Part of a small language model's weights: tied embeddings.
MLP neurons of a small language model. Each row is named by its layer, matrix (gate and up: input weights; down: output weights) and neuron, and shows model dimensions 128-255. Each number is 500 + 50 x the weight over its row's rms, rounded and kept within 0 to 999. Numbers have three digits each. A neuron's up and down rows have the sign that makes its largest values positive.
Before each neuron's rows is what it responds to, as a language model described it from the Wikipedia text at the highest values.

Responds to: Mid-compound joining tokens
L3.gate505:533523541488567458620495473500485558461534589452422441563453488496379440499443433543509504442430474629415500535493525539433474409461437506485611560540552456483452484549457546516433502571548513483543544521511416456454439508559542465535357515477482516431545516516501471561551515546503603479468506435462410430461481529559473428554537470453449439516515498558550623473471527556494489391526
L3.up505:611528503444540496531435445515485494498433521473515449499517396483513436500480538525548464515503416497491440528490550452516438486449495398431569472440549418511445525586606475539457593559486508458454464496492410465639596557534536396471415492541479554487420519545500504598392479519521589527512586511552449494488485544524478484491484541381480466540469578514474600524592474525416560417503
L3.down505:468439458614461562477466553525530472528471501508493536602461493444537553487580404500531484505515510461526509507530403445492479559505454510620508579471480591584460487438494564497563534484527432472494540551547515466482462507516503475531564457469479456503566477462526532592520484509491533523536484480582478559505497484379447554534592488551465569499438440534571469575422506456532527455494

Responds to: Mid-word vowel pieces
L5.gate424:472537470603550381566549492430567529520485424465451451574434486519529512486558507449486493534481522517537372486487433548573468483492501447429459415511541435460555542472490490515526492474453498555485461557418555555456494463490505458447470426543448540465528445447508520520499476538510557531492529543471499443542537494457495465408642494461500454540477424539534557570420434458369517518475
L5.up424:460465562485566485562573503436567561490516468510443470448530495508507474492528472543599575484489496532570459608443540559511457470584516542497559501463561498443463481569416424523525456514546451481435453534486581517491446575470438440544474637470481450470547497485576509508463467503473447498528562474528462471488518514487494385464539467456574484402568593562526446486606518398471433459481
L5.down424:532568505535453496623422512518558602482479492440418400497455512462470450518511435555499466449563468530411465580450463405427500506539513527535544513424479467514496631522454500539513543501523503596518501501463529508458569469481429482460540361480578460560479481461540391560461638472502507520516475398540421533467372508408434517457531495558498550438526504509487520470484509538553373528506

Responds to: Odd word-fragment continuations
L5.gate448:553429379593512440573548456511452469571450445492502509484595604517593524470540428464510522556553534519539498437557480543487539519498539472457447419476588527465527556497536453643480565576527425560553520489430476490466590539554594546514450386531489530512521486487526466614443448486534517455496423386500516544493494466546475466560440497571431509457470519517484347471377462513514551506544
L5.up448:447373450463473502531522421510516462483513469569430458556499461520504448511546479486525482548598444515449538581561521487490407527488550507515512638461565586579476516423461482494605543508567550524456453446607482564466472571425545486522469530499453462545551416487410425509500532580506502614508442479487517590501568521469581530472483457414540551473500451436488452478494539530505561545605
L5.down448:480575534465464532490555636559486558533476497550644539413570507559552553510536468507459469543471493493556421431575605545519564441487576471471477565466535502479510461454467505422420453485460468498498444439434544378471460418567430531593554518480503474524563550502410472516442506520506497453592516588476440486511461452496515431471460501478551563486466406432431564521474504497551502494483

Responds to: Mid-word name fragments
L3.gate228:535453561492524489612494440479439511549450517547509529450526542604546519475464504470429509487583449446486474482443533569454594443497512424514540532447518498454499579424467584489491433429468535589459479482384573500522456470394513462466423371545498465535510531455493471458569560500474530621493464486481498408585562417512511523527573469596520466426507490562487534539440500479541443506478
L3.up228:398481552454521454557436494395532460519498382510525567480479476473493518466540446544444465501473474538599540422434487456416415523490505542517471481531512553503463496546417535521472431549515504585482536508551446518478578571566501542559509465448417549459539484389460453494513462411436503494551484559460596431534430536501571352531507529503483558439511454491506472433553445593525583507444
L3.down228:467534487540537583437565579522513545516478485502477485505430548514482459494436455541502446531448519464458454451479438447528581513502434486470508456416553529448447447549478445604573492513497426499514372448503473440545516547459551514491481529483473525464427529551458527547509455527435486449452437443478446501471517459434393502431616529527481528447429437432453563445518466452526367461574

Responds to: Ordinal and superlative endings
L5.gate566:458517512551431512526605492481491466525446551575479545476588477560490445581397496454445461470596527428536565496531501547561445510507524495487450516460462462486611516477454468510549581514555574575487437437436424498490570586437473445587555394517400469427482480525472600525465493524507514482510445555526463481481487500513528394489560554566498563533481499513551493499588533469461600498436
L5.up566:450457518558400484597510531470521450459596613637473573527476547533415519536544563460441499491468492496476478455563446470518463536569462457434459438542431463484554533454521454423511473507501476520415510486450490489450490503398532475472537490537493458480439499547493573547520494518434520545545391523569482508575514527476531592527471464501592479527528606530426451509574578508527560454547
L5.down566:461557512466492497505565439551529531509601598440512513508493431447485494515562435414516449503447497501503493536518525497454455507511589554504555528561459394548566480403498470542562570465428570451457467430422521459529472494439455463678450579474439520442382491484491450563427501460479527508461536538548499542543508412541521392471451539489525577549483590500453553500469428475508469461453

Responds to: Mid-word stem completions
L5.gate164:480557492484465542518477406502471510463427460510513517594478483385537485449463419532551508512565488541530541398438462470496539515547595509488536550551447568574539551491498520513445475474572507515516499483525518445497554543451531642481558467485509543476559593492420487523420555454446495518436559481421531612531566534659594453514453515446482481470522482503518401481560411434521472440417
L5.up164:580546451471481542394523521444597477506499495513566531408498504393538549420447526503528592486514441582532445430471603501511487485398545461450536466475543468470539529464426553578452461498545487532438473541500534490489483585466482533518520535528442494613450507583487468538575463370497489562468492528493546489421457516572415523471383507535480544510459546585513471512518544526456535505471
L5.down164:516562472475582441518566506481501532547488503546517561494497502512413489578621427529494544531459473535534460553523570438484527550435522377430550442533429388482537467460441558396546543510518527517426473567470546451480432435472526568539402510465454572640525487524530503450624449535445524468591469567467528553692440420486460557452527544536512584528585452486425417500553475539504502488494

Responds to: Second piece after initial character
L3.gate368:635482438549497463464496501516508480583392482447533484528530470500425565511527489559454480468396512432569451497574475494476566462558470484449503489537473576500444464540510522424531481380528498565435428499500455494529462525482452456431492531515487533518547445373498479445529462574464451476550429575513534515545450537536529514491496465573485569432469475498476483451445426518511591529517
L3.up368:565445432542468561599440459420501457468489432498508540540524496434495547439428501529461461549414595486448463438592468544531540452469504460514479501506569394460510520486463473514503569371493520510463433482480489549587509596417496507500490530588623518475610521542515529580463548483617476522535555459464479495528419496556517497412495477534414514385437562450449509498530594520551596551468
L3.down368:519459474493391603512472494533496519494547417458469407532550468541476540520491538521482509534366476431520553491538450479461491429499542498517478428473424475520500466456541486642482503402455522498575478468426592480381456536474479542460529442478563480422458508415556390465450528550489498530479505520479459529423399495486512440453514511495501466537451547455440520542441554462478543491466

Responds to: Mid-word subword fragments
L3.gate303:447522499568462452451581505388551512466443446506558402515432555523454516522547553454506536557629492486451537384484512547506478524501464484462456539513498560447505523549510608610499478527445588497505477504468454495514526512522491465483481509511468473511632579509500455493525497452563522507583538536503527590586418534437483472627537516539439511473460436472454542590489459503479414510632
L3.up303:418479427531556461453465520428522509501380412523473570554518557555447470472485598411582501435585521469565463452482403519599508471521476499596423549490510540492516507495440522519542504548542430465455485475443433537488487538473554582467414571409466558558591497406555538513523511516490539527481571444445565480536477478558515487656497495573431522493504536445462457471431539472451392494472
L3.down303:459577529487535567522510483412495490459474452454464556445574486529483477478429518524412487530513501593591487522486552439473556464447495443448494503526479505527591533498555435459523421572600510550426490379529408520505511447501486487646393492480524453437468485405390388432536399445424498462510584438526374553473483520422435512563551588466487553512560517486505482363497491568413521479524

Responds to: Word-initial fragments
L4.gate465:553548511500463420455510484504526458467519465477456560494558548532493448531525468548541529571568600388540431433530556563523497588529608497561478495506494550574405515530583468422437496464409486446467539504509474540562606444594496488474478444561516451500408545506487544615511540535542523589526553474490496475468479537543447478545495492572595521635588479515487396458527483520462566527494
L4.up465:481525507447477433504484447571495578537592495498458554485463476477485600488446511543592480479498523563529566528541489456499480457550384485539487470423562479484466489493519506441368543477525508452450527590488410528465374511551488528552549436521459534454519498454538508558514495563503555551477563550448443421523554527552456491480564429482530464573527515495423563642496350459493542517509
L4.down465:490547503407472493486383418424490569502558527479481479507529409480467497551573540549523463533526612437566498488542607464500419432569480553483520447452591427508472536548396439438477506472425440446557434538482519507451451467474536457474510443501487548511536474325505470512501526526509498462509494478468568509472451544404547462540588538542526393543510486532525471525547587498467469480527

Responds to: Word endings and sentence-initial The
L5.gate177:418527532456472500428483574583524625464472472489456591476592464515526394486462551514560492498487488502413437454554530557508531490590474483500617466560453526442566523453571505518472463495551493589473419617599503530478499463493530522491523457462487502514524641535576478566456439571458515575560535528472450545479487385576523486535498438437424537539487536565471561472558515514441556532528
L5.up177:517487478558482467483560374383476537498476540637406442512522499486500433424479583445477391440428535474492508599409547496460508508552521521488499500541417501506548529424423538482519510496526490496475520500523502476469573469554480542477494469489454552569569505542593495453450509405413520515479524518446511466437484551562417535548481487533517492545531482421560491640588507454481417522472
L5.down177:522550466559425432488486531530603467448459443489476560458478594490534566469486500473512580523535479478608457461512413485519516481509475528532526498501497534530537567514523455533494462484484534497487546416439544482597487575437536440610525459578524525423544449511558450476537455482508508476509524408485533490410548430512514497536499499508457550352508521499476539590511530478579247462533

Responds to: Split-word inner vowel
L4.gate190:448435565503608500397505514524436510459463505478637475491469543567490551589461467479520531536482466573500518564569407586543425531502474474462516550469498504425474491512584528456583534544448534523539540485474563526482571422507511512496478586478541480546577542558529561431570532516419503474615482454444482554558465603568479540499436487474439457407463468510489471599484513506489458508505
L4.up190:468619461466516469472536559480505444490569458451440514536502502470629469402593494460503553496418485418573503431601480445426504477557467516477370459558475564499456389500436509496557475457538469493444476481480514537522438468464510485496549410588509499498533535495491413508523511437475387476553570526435507529528452513485572510459447444484549469472520530417532527457491495478497566491537
L4.down190:440545501635554525491540384480511523514544476525512420516555579440585506512508544512536483667509507495572485530447504529465476562561534434458543601536461508518555556506558456569491418414590527567485509487478514432376546485507521511448515428482506425513489493542428421491474359563562564523453583499551492501478486479486461455426545561539498508449450458471578523492461552495510490516491

Responds to: Mid-word vowel fragments
L3.gate474:514585457426471481503485491566491488504465537487513510481634470457508541539457549485512463477428548567407436412468421563500646485509534551536613493622512444453488370478419530478461485452509551488555452526459530544504606508458587470453600525503475537489537554577605422483398526398478554455415549427449494442525504499494476568399485461426497501428452536548484502482504543471541495525508
L3.up474:509562575533545483484551512606511464337481522526470551554438494477449468529576467517526533541473487550392456457567433492491483464429502518408609594454560504476525421534490493518400460567489531464437459524471460500565486420497483585514550607476526471492530477474523540652468421456505540446514547437431556448479557571528493525557593451463478594469504545481533472522566484560536401562591
L3.down474:533505457461459454500471516594460543520502443444514489477553500564489502564544458513472477491603501490441433482434557554455539671438405533573623438485504530482544455542542453537537466421478457498469475467582496498470534432548480458526461565481516547485492515435526491516430446505607546546468609387503469522546473506462468476414431484567520421511443481473438509540564502532470579499505

Responds to: Mid-word subword fragments
L5.gate199:537628469536560444541516537592405462494521523518482449529542446510497500401538583415517555482465478418517542507461425473443538499457579417542505534451455476491429487517549497510465564442496496502495496502490512534502474524458457578485467488426504507500446598562503488557509444488538420511452473465544567608448460492628458503463562465518488498466491511492468502432529474505552489497512
L5.up199:456506456487489419544414433539360428491491515479501531460539480448555441631532446482484483471488495485500574535546526543500488494526545330450440443457481527423437486533488493511509550431526398497464392601507538432525455557451445493482529449475429538535600459551558492571548551499499504476491502518509631481489406510524451440518505503518491462437481584525491527574527512448500446497500
L5.down199:551547497481567500535574503433455508557507553390500513344434507461477458602474496522505500484480601400458527518446437479558461447499430465476521506433519466477568545575568601502477521536566517481410540447471519483443620512542528428465508472410555509513451462478403541450574482536453505446438403487494547480545443477488507543520519561572454443513521511475525552570449528622504466493504

Responds to: Mid-word "is" fragment
L4.gate549:502578530535491487543514464427608522497541501502428626437557501514547440431559473459475574502459560493511522419471553521483612555601459498616423437522571546489591461549433554564509412474459493445518398502487528534485480454461544537492522457479560477390477432481570477555452510478475609554519504562485553448525478533507450550498469431463510578495424576512420539497481508525497546553480
L4.up549:482469510494477522506533477512399388503511511504474500447521461440504491425495473509392518407487546564454485453486522534477516566524527488434531449466476524469500506599520505523510390484601485503511445476467628457444473466548366489562532513517486513438519505497508462445470577507486500477517506477467526600473458519491552426524616460565542480479522590442435490465481455455467481549496
L4.down549:570495544495525561557398493469444601482560427528495523450539550493489489535557500536495534471462420520404433527449504465520550562569448617490458520494468535525544495451482589446607521472490443525473471576557489492465465482517403426527485535567487488524539506520443477468481463526538578456448455453513490507542468479478505522496418497473503515537550427539466490513562553546611530467475

Responds to: Mid-word single characters
L5.gate454:467481465539493615495505528459562500519517445396464436443471493523474468425526564533456506476438451367617554566521492580570534416536481509525499473527501508513477520538448544563550422490516460519515431447435470529592434460487450546444451587553484459465478403490539546494428410455493498525604386454445442536524586475520505471544544513470477464522529488573512439449507584453498603536501
L5.up454:524388489439502526515512548480510517559518424480510494573395534516442488528502545516592467594567446490473491582472437464576523620462450408486454475558452482531533467517475430525458467485460479497557522545562560462574453523538519492492496417451487483480623513538505508500510462477475482497552546561565458564480428533633463504524495453505501496462512457521492536535480452512512497534436
L5.down454:465623376508435463533540471531519465433572495422493487557455528496524474454533632473502515581502595498489554431578413457492428433554559472642470475485484596437542476511379524435507519469533472583477496515505500512515530512506477451486487385455478572498418393513451504521544572430468573535479526534533550557429505467587476552455470582580489538555511456488443551451436504485490595442397

Responds to: Second word-piece fragments
L4.gate646:442435459627518470557418481587529533472494530414516457564551451551498483480498627526559533475449437412522539574442505443449583466508450452482497462510443469526568428547483504395444566483587555546590550514540513520485513493449607435487477422502534610465517470513594493499530531463511499442590495392474506591438483573495510594494557432492465545568437509433485569587535466538528451454484
L4.up646:463457501432464580528470395515485469576495473527472440509387532468420495573427555515410506524489514452617509489435498489564576479485373443428487468507508432491536458526555463542473526455521490504474477435514559558522444457589469382417506573444563532405443484410574500545446485475484453425444476453550500513496508487629470479496483473474500558416475519463525535558495462489468457529449
L4.down646:585568501539485492472421523610499463584525501407488371460563575524516491445554547481524479476471553505545461610563512482472543440497486479539526499561388484529389522461486572464428501524426490479528465556497435408444503539551470508537504479546564509579495515508524408462650591453431443405483480485527475542511454516562504508555531406537554433566579540497503483497508447449394425522458

Responds to: Mid-word subword fragments
L5.gate352:511500474486461518470484450495510446453523485520542524477482465495440405499454529455473491547540534559508486446550496573617554494514526520548439487536498502392434518499459517444564475444519437517430504608478503508411527542418544508487531505630490560415503447406472486573482455576410589514468473527554526519552520487481555528472506567495494410541496394520462580471512455552486614534591
L5.up352:549555513487497451513526467518512510502552456446522504467479560508457439499518436494441444486388474554473501512460410539428484500579435481541531576493478355468525445504519454508523438505499462532558532524552449457355582448562448480470573546498639538564507436474501473471420532512500540427483540537472463490480522529495515540476532468571500481498486456553546498474493473541485565475468
L5.down352:489495547480542577548488534440585531540504488473596551580456503557579541428502531572538486468489517462488508514543426498514515527511545488473415492483482639552499494526516448480520435530390595560533480458441494557566489475519503594458477490565521522464513470516529571491466479430476439499561427512558481489578475551555414452482437385523463475578455488488515469520515479503449450506519

Responds to: Word-final suffix pieces
L4.gate155:533613435492466547560445484435503500483580473499446532573464523482468501609476500479524437485449428499422530526449551549558464507498520504491398372422449502554596465546571467502518394612518480490438495440481526516499503510478477494504527473499533511532548470527451540555555498500540385499526538529485435473494421474571524486530520532424544599485574561473494523419521589551461454484554
L4.up155:502388490543478568573532481449531543509511529524510586492547461515438492513508540513537442499434513450532582394508485610449502497545554421508456470495415571554649481529424523499560457415483571463469415515461501478541597576492382601474610418487477542498429548519431492438591424530498500558509452583432501557557478673495498535509539537474513491529551538540522580457446556557538461452592
L4.down155:526517471430449464480578464507509544481519543516495532542478521552525440546507512482524480514519524433437460543455515490511482470498455497466463467494408518511471402495612463591467556492506522446457487605491585506607469468509506466632473552466440494375494430395453511516528474565473458447594455453555545542514514524512514465549429564571511485478514527520649487506490408388518524519428

Responds to: Word-fragment pieces
L3.gate445:567497464600505404360505574522559463535455614477571549474499503467526531549479542433523429484445472508511459482535519520503469508535504473546429564517472482510501527501565502462544605442533489564536423522492460467557477497439513504501396421452459529496428568522523446530447563380532502545462544545498530517483585501458564475432528461495490512512533465503532530459486530513528480515443
L3.up445:538558468566451455445522437444476462523412530495478494508481523507457472574530430496465563458435432483445493504475494552501573528522446455486541470496555585448436523541481465489512468584478543510544516630533445470513589505513624558469520409469504503509536483465548546488620559448538454552487458444518500412533530459445446473569476507439545605591529518569428506508462430550543463549530
L3.down445:425509458507522518392484435572478447489428578422474530429491443524466574543498518483527429512453479437501486415593396505422573458494530550441400467518540564495610477455548446458496471466537452528543563442451590602452472569474458416435554479539542487492547561552559447520546448502598546474522496557519518576445379455568501530508535470512553511498452572558508562534448533459510601529474

Responds to: Word-completing subword pieces
L4.gate589:434497545494492529465502581486462547530511616492487457550476466518535488444565502502463533503518474472430535493562461504468488543564566526567526446465430421521469469531475573545516517531461504510522461459523526520516605581466439477587434469489495407487472593589480528548617405439493571494464463496579502505420543530615526512574606534504489451439554500436542572530545552539470558576471
L4.up589:516470516503555497556430479497472487595434565509436652526449444499506444544565490439539521529534509490467421450575556531536509510445467537393517481455565557455477487438623512564504492599560484453475550539520594526451489578504489461578583580553471509555528513489550585476492448551565499526470481525544516561410505513603497547495625534474442402440449469501485505528505518467466491395482
L4.down589:479426507515566442483535463484490486512470459525504572442460470436510479458471415478513519467605572515509647590428475505543446489535399433529467470522492535466563509495478475463472456445530471490558467594430449440476524520526490591420477462502472513437430513498470569467504390492502474415511464476567506430537507516548502536412608429502499528442515518506444465536549518495539407481533

Responds to: Mid-word name fragments
L5.gate335:526498565479509459367463380530580516552475485424428424544462576464517494534479528547428481475482461456414515546464494526548602528549483446495409539536562454494475457419517554504508533509549503510522486482413512520473490492533502503468462528491510529551460449474420457487600392513467473467389516514499629486470457451493542439470515523475460531451524501504577586467609537487542512476600
L5.up335:477569434521424466496497559553489521484558487487516550545460484583446594447474498547501446496531524469496552516486510538513467465537503455505535486479518509408571586464494487474538479452484472515553596646429464515457437456522544523423500552532457501525519505464521519564528397497519472429608547591539478541469659510396548543572462561497429485415462564587470482589561540499633591474453
L5.down335:471485557509507489469461558519506548452550490430518468436368561494547439493546491472539431552430512513502498539538462503504500468419494525515521516583531558530531514503533549522478475530568532537484498521515465459408503451527540544479497510492577476544462567477522533458477545561516547488510509530589455448415420414499556485500535374476510437485472462480526499449432537548553368467476

Responds to: Become and copula verbs
L4.gate7:496549547430479454436502581428540477451497542453383501587533590539524523471430508463553540563450511481502440508514486436398441442573490494559563475531459603512484587499604569507449447491461441455610481464461569519505558382469492422422486564484569521511561494509576560467489543481544433516497495562478522547393479428521503447582508415528558554499461487520468545507537584547464419544462
L4.up7:374441540568429545350535455421514486448505498542541492455453511629474473541545536500577428428519548441526430524416543545517471527414471472575495504518543546562514541499610557503395473490370485506573582531510501533451582540458482517512482494504538429482481533381558393468355450479482444493539533524446532565463559519455466433527471423580520485472435456488448499444510491537512495552501
L4.down7:559546501509484456547575490445578450488540564501513505498483406543512565495480507520540503463534505379403474533534478421473523504527553472513543490417449581536496510449537596480500479568415474423454480556447507520422510468416551526570449526466533377504395500440396454455538462482490423578509486465430504386484522470595525422433413527490437540396557505379508516443537469446540422577475

Responds to: Word-piece continuations
L4.gate145:464520496468551503538450553446475576610485513517569508487513436601488541456544503530451505602534593568553505528562626556457526543579491631446472548563547458507551434533450446485510472446533529461506484525497538484430441571533593461394577552412552578475553461578503505460523513445469543450544493466526581525584494489444514609548459518538410449466500482453390545491507444516439392456488
L4.up145:518414535507432506568492487580581468467470455579522499481365417508594496528494474486497512445478626479446575509484569374592544521448404558491522395516504491536531513528498530504500486517634585500477433521517499526497507467520489578650507498459569461433526541632447574488485486458508430424451537558549532526439593510491494423449486493473423465528591554447509465562445495430445427429457
L4.down145:463617504536542498543550446466579485516540492523541452494507518458528460538596461498488455506584420495522531391427509434422574571463486511422431434435532573378521509498578549458498514496502485573591572419475481595517455519531454477572546524581620410550577545479541492541489599494502541547498514527375491491482463483468443540439496397536453465585445494581507591493517517506604492514551

Responds to: Word-completing subword pieces
L3.gate555:492489457557558451505450576462513461447518438510478512528462539469524478467464480405601437474478491550528486425451573528466477565574453526542416425532414544497478484404510532566428522525509472624490518458407509546494415506469522522544543448489540459492464425472498542550475479474498518441539451538506522532432497500518484544648607543556491432522559629571459485517482542511411499503652
L3.up555:478505515505497482529470507403575552458527482444510473570465448608547517506473507458439562386503501407480522552500497482462493436441503483473399549487566482481543479409500393474500621520480597530503433641513469486433499502522426495536482523544481497463533534453541494384472605508558458539506461531453437505536420506447538416555511573432474516420602455434405435562396545446451471477529
L3.down555:488546464552403513457588562556474544472552537557492491548480529497506501551432467629513460493493518507417350437526537483516441587533459541515464491514473434484441481484564503498454450464499411491484460497455440496441509576454380430604479543505539553434394500533460588543386479531535461506546414414544555504485579429428495516533412527521506509470422542443507502484427433447490468515441

Responds to: Mid-word suffix pieces
L4.gate437:508501493472475436608440505450429371523508490677523468601472479531491466493549484509421495522538501538583465509499480512566494487470599509475458496487457450477485513593559492539534559474572389509465558587476376451516489466473475437570463441551559585491516467486498489493486593467442506547423500498476446475507465467400529512551544646477560487513462511446442559432582490497449557446541
L4.up437:544504457464499518509463524576533396534468619595532515561413524426533370476531536425442519537506446462567426414526470552457477491534538543460541531492492458468518477525411554541463535551589504511456555460545472410502454454484472405546474483477558539513567542563519557603518565478442469512545522567518510465551568472441448490477562524529562393523396488513560528473503477512567497489494
L4.down437:458507530539450521437464523453437511646553523519619445483573436480514440484452437518507499500467536470514481480529484470429529447506510438453509504475500497458432527488516430487491519498456497545459515496440406377594538432532483578600568518421461369444489455489537495485500486559518580416453558449458527534522455526548499557455557455520460497503447524473469473499432433428527459522494

Responds to: Word-final subword pieces
L3.gate467:480458582511397476464451567472523538544566544468474419497486464532546462446519520468485573441480477490587441547525591453539535496541414455501549462428516378450592435412480502477529455526520583498412501394492537502559602476543430463464533549520469560358554486583485505467526529572496469465456407493425462583452469544469509521498570490437467394476515544504496601405417481495480513478542
L3.up467:408564523423503504564461438492524457501479525649450474381407493522458500578495425557500467543562494532443473434433555421461536631531557490478434458463451487499504490426529573501514448486548527496466547468471426503522503411496482419486465466522614440542499522510548470514497498534517568447595489459502494560537497495538433512527491523539558523494516469434524468506423454508485574552426
L3.down467:484490530493481578561587497502478413467412610502481487512503430523452492522518607493475504527408526469554528429495402495492540450585563386536524531539529508607594519594517392540535468424493522450497447452494404426497449515474558503512602538469416510504459525445491535507566466470488531478516388590475494492524511552509505579530586530475514521431540525513533439541536564443520550410494

Responds to: Mid-word vowel "a"
L3.gate42:502405542440544496483505509474499539555381499507503559504492578543521546455543453545560510471402566485512506568464524400502549550524560566491500517559532469610516497489556575423537524419541438588618471528546436593514565460471626472607490514598538535424537578483567449539583540416501531570515558525485427543503549453529487557519485477454512558484516400489517593404496537498498507539527
L3.up42:485513528500490402522467478483523481476522472536416498545485416568480498485480442537476526445439434469495531440462615417471565430483491493449497523441535512522479513480576483440481467525573542448499608512419466413461510559546438523502496558542461457571554486533536514482441473431621517430601542529540493555522483501507519491533400403530504485516442489462592516558492519404505568523478
L3.down42:487480515570554468485520429549485488443539525348496512442473504531555471564574532362503434506476532471561542536539411515535510548565472467551453464600536563528540527512448466580428435457562440576551475410477448516437517457403505437503521443521509363394505593520451466495492505449449492602510551546501522494525451409519517625465562567494538507445529480475486532521510463553452518452522

Responds to: Mid-word fragment continuations
L5.gate349:534472524487601500513485437488524489429433498480591527541471548517483532526571465485426593466558515502484533598506410494517521504525542493469482554533494581445543499511506490477399569518501589577491568461508498530512403512376442530501431420547436574533462497529564503564450431503542511499465579534441553462500516540553497546478507556410477627399487539520470450480458495551586463473484
L5.up349:480504523505479512456543457600507423433426553530526562477507455550545492483525528486502499478549511592580433517496452542618539542428496518590588494469501545494437426502571515467446481444580544480541560491527409478584431470515474484516398415494453505540474564477488467560572535623578511551413569539529537531411524505477409537482509539459473546497512516545524511471478442469516643546479
L5.down349:513465450496498531493530426469559476496551465496473466618495562447490479576569416505502556393497424349528533512505425514463633479506565501378454486516416485410407488451522538462436553407521509458503476474497530510442537561463570485561464492498503569558476542501493584505562530483489494527532543575465520370459501460539536573516597488493516578416458491514474425523472506505471572538440

Responds to: Mid-word suffix completion
L3.gate517:533525460471538497474546533483549484490515505527363579488572502433502528406431564485481557502560435464465514510500519599514565431485528509419515485509491486466429463529540534483505496470522525433621461508529529544496519497521554483505526546482549512527501522567507471458529473533494497434550612507477596541504483587497519466507461616542503555381425478521546487577525556373493399476487
L3.up517:580558597495530468483428603447500425572493449588496575496463482444465375411423497527506528520492454517527420475509521552453499473518565513376543470535495512577404545564503517473484512526568469461560624504468495533547446514465414593501466428427518507584453482511537516437580531466549527558480546544430542548447488468506474502537485501589481427564517493493496607415513551551534429500452
L3.down517:573513440431610454425524492526546532442512568576454416504530494507611518500496454486546578560471501477491495569455510550547402556503455510493464513469588539525480469456452510491567464545525535523486463475519515550433490478544539531567551495487451492462602440461454494487534513450467470459549626481414454576582566497473509509490446503546470450462525544387468368576566544425518475465449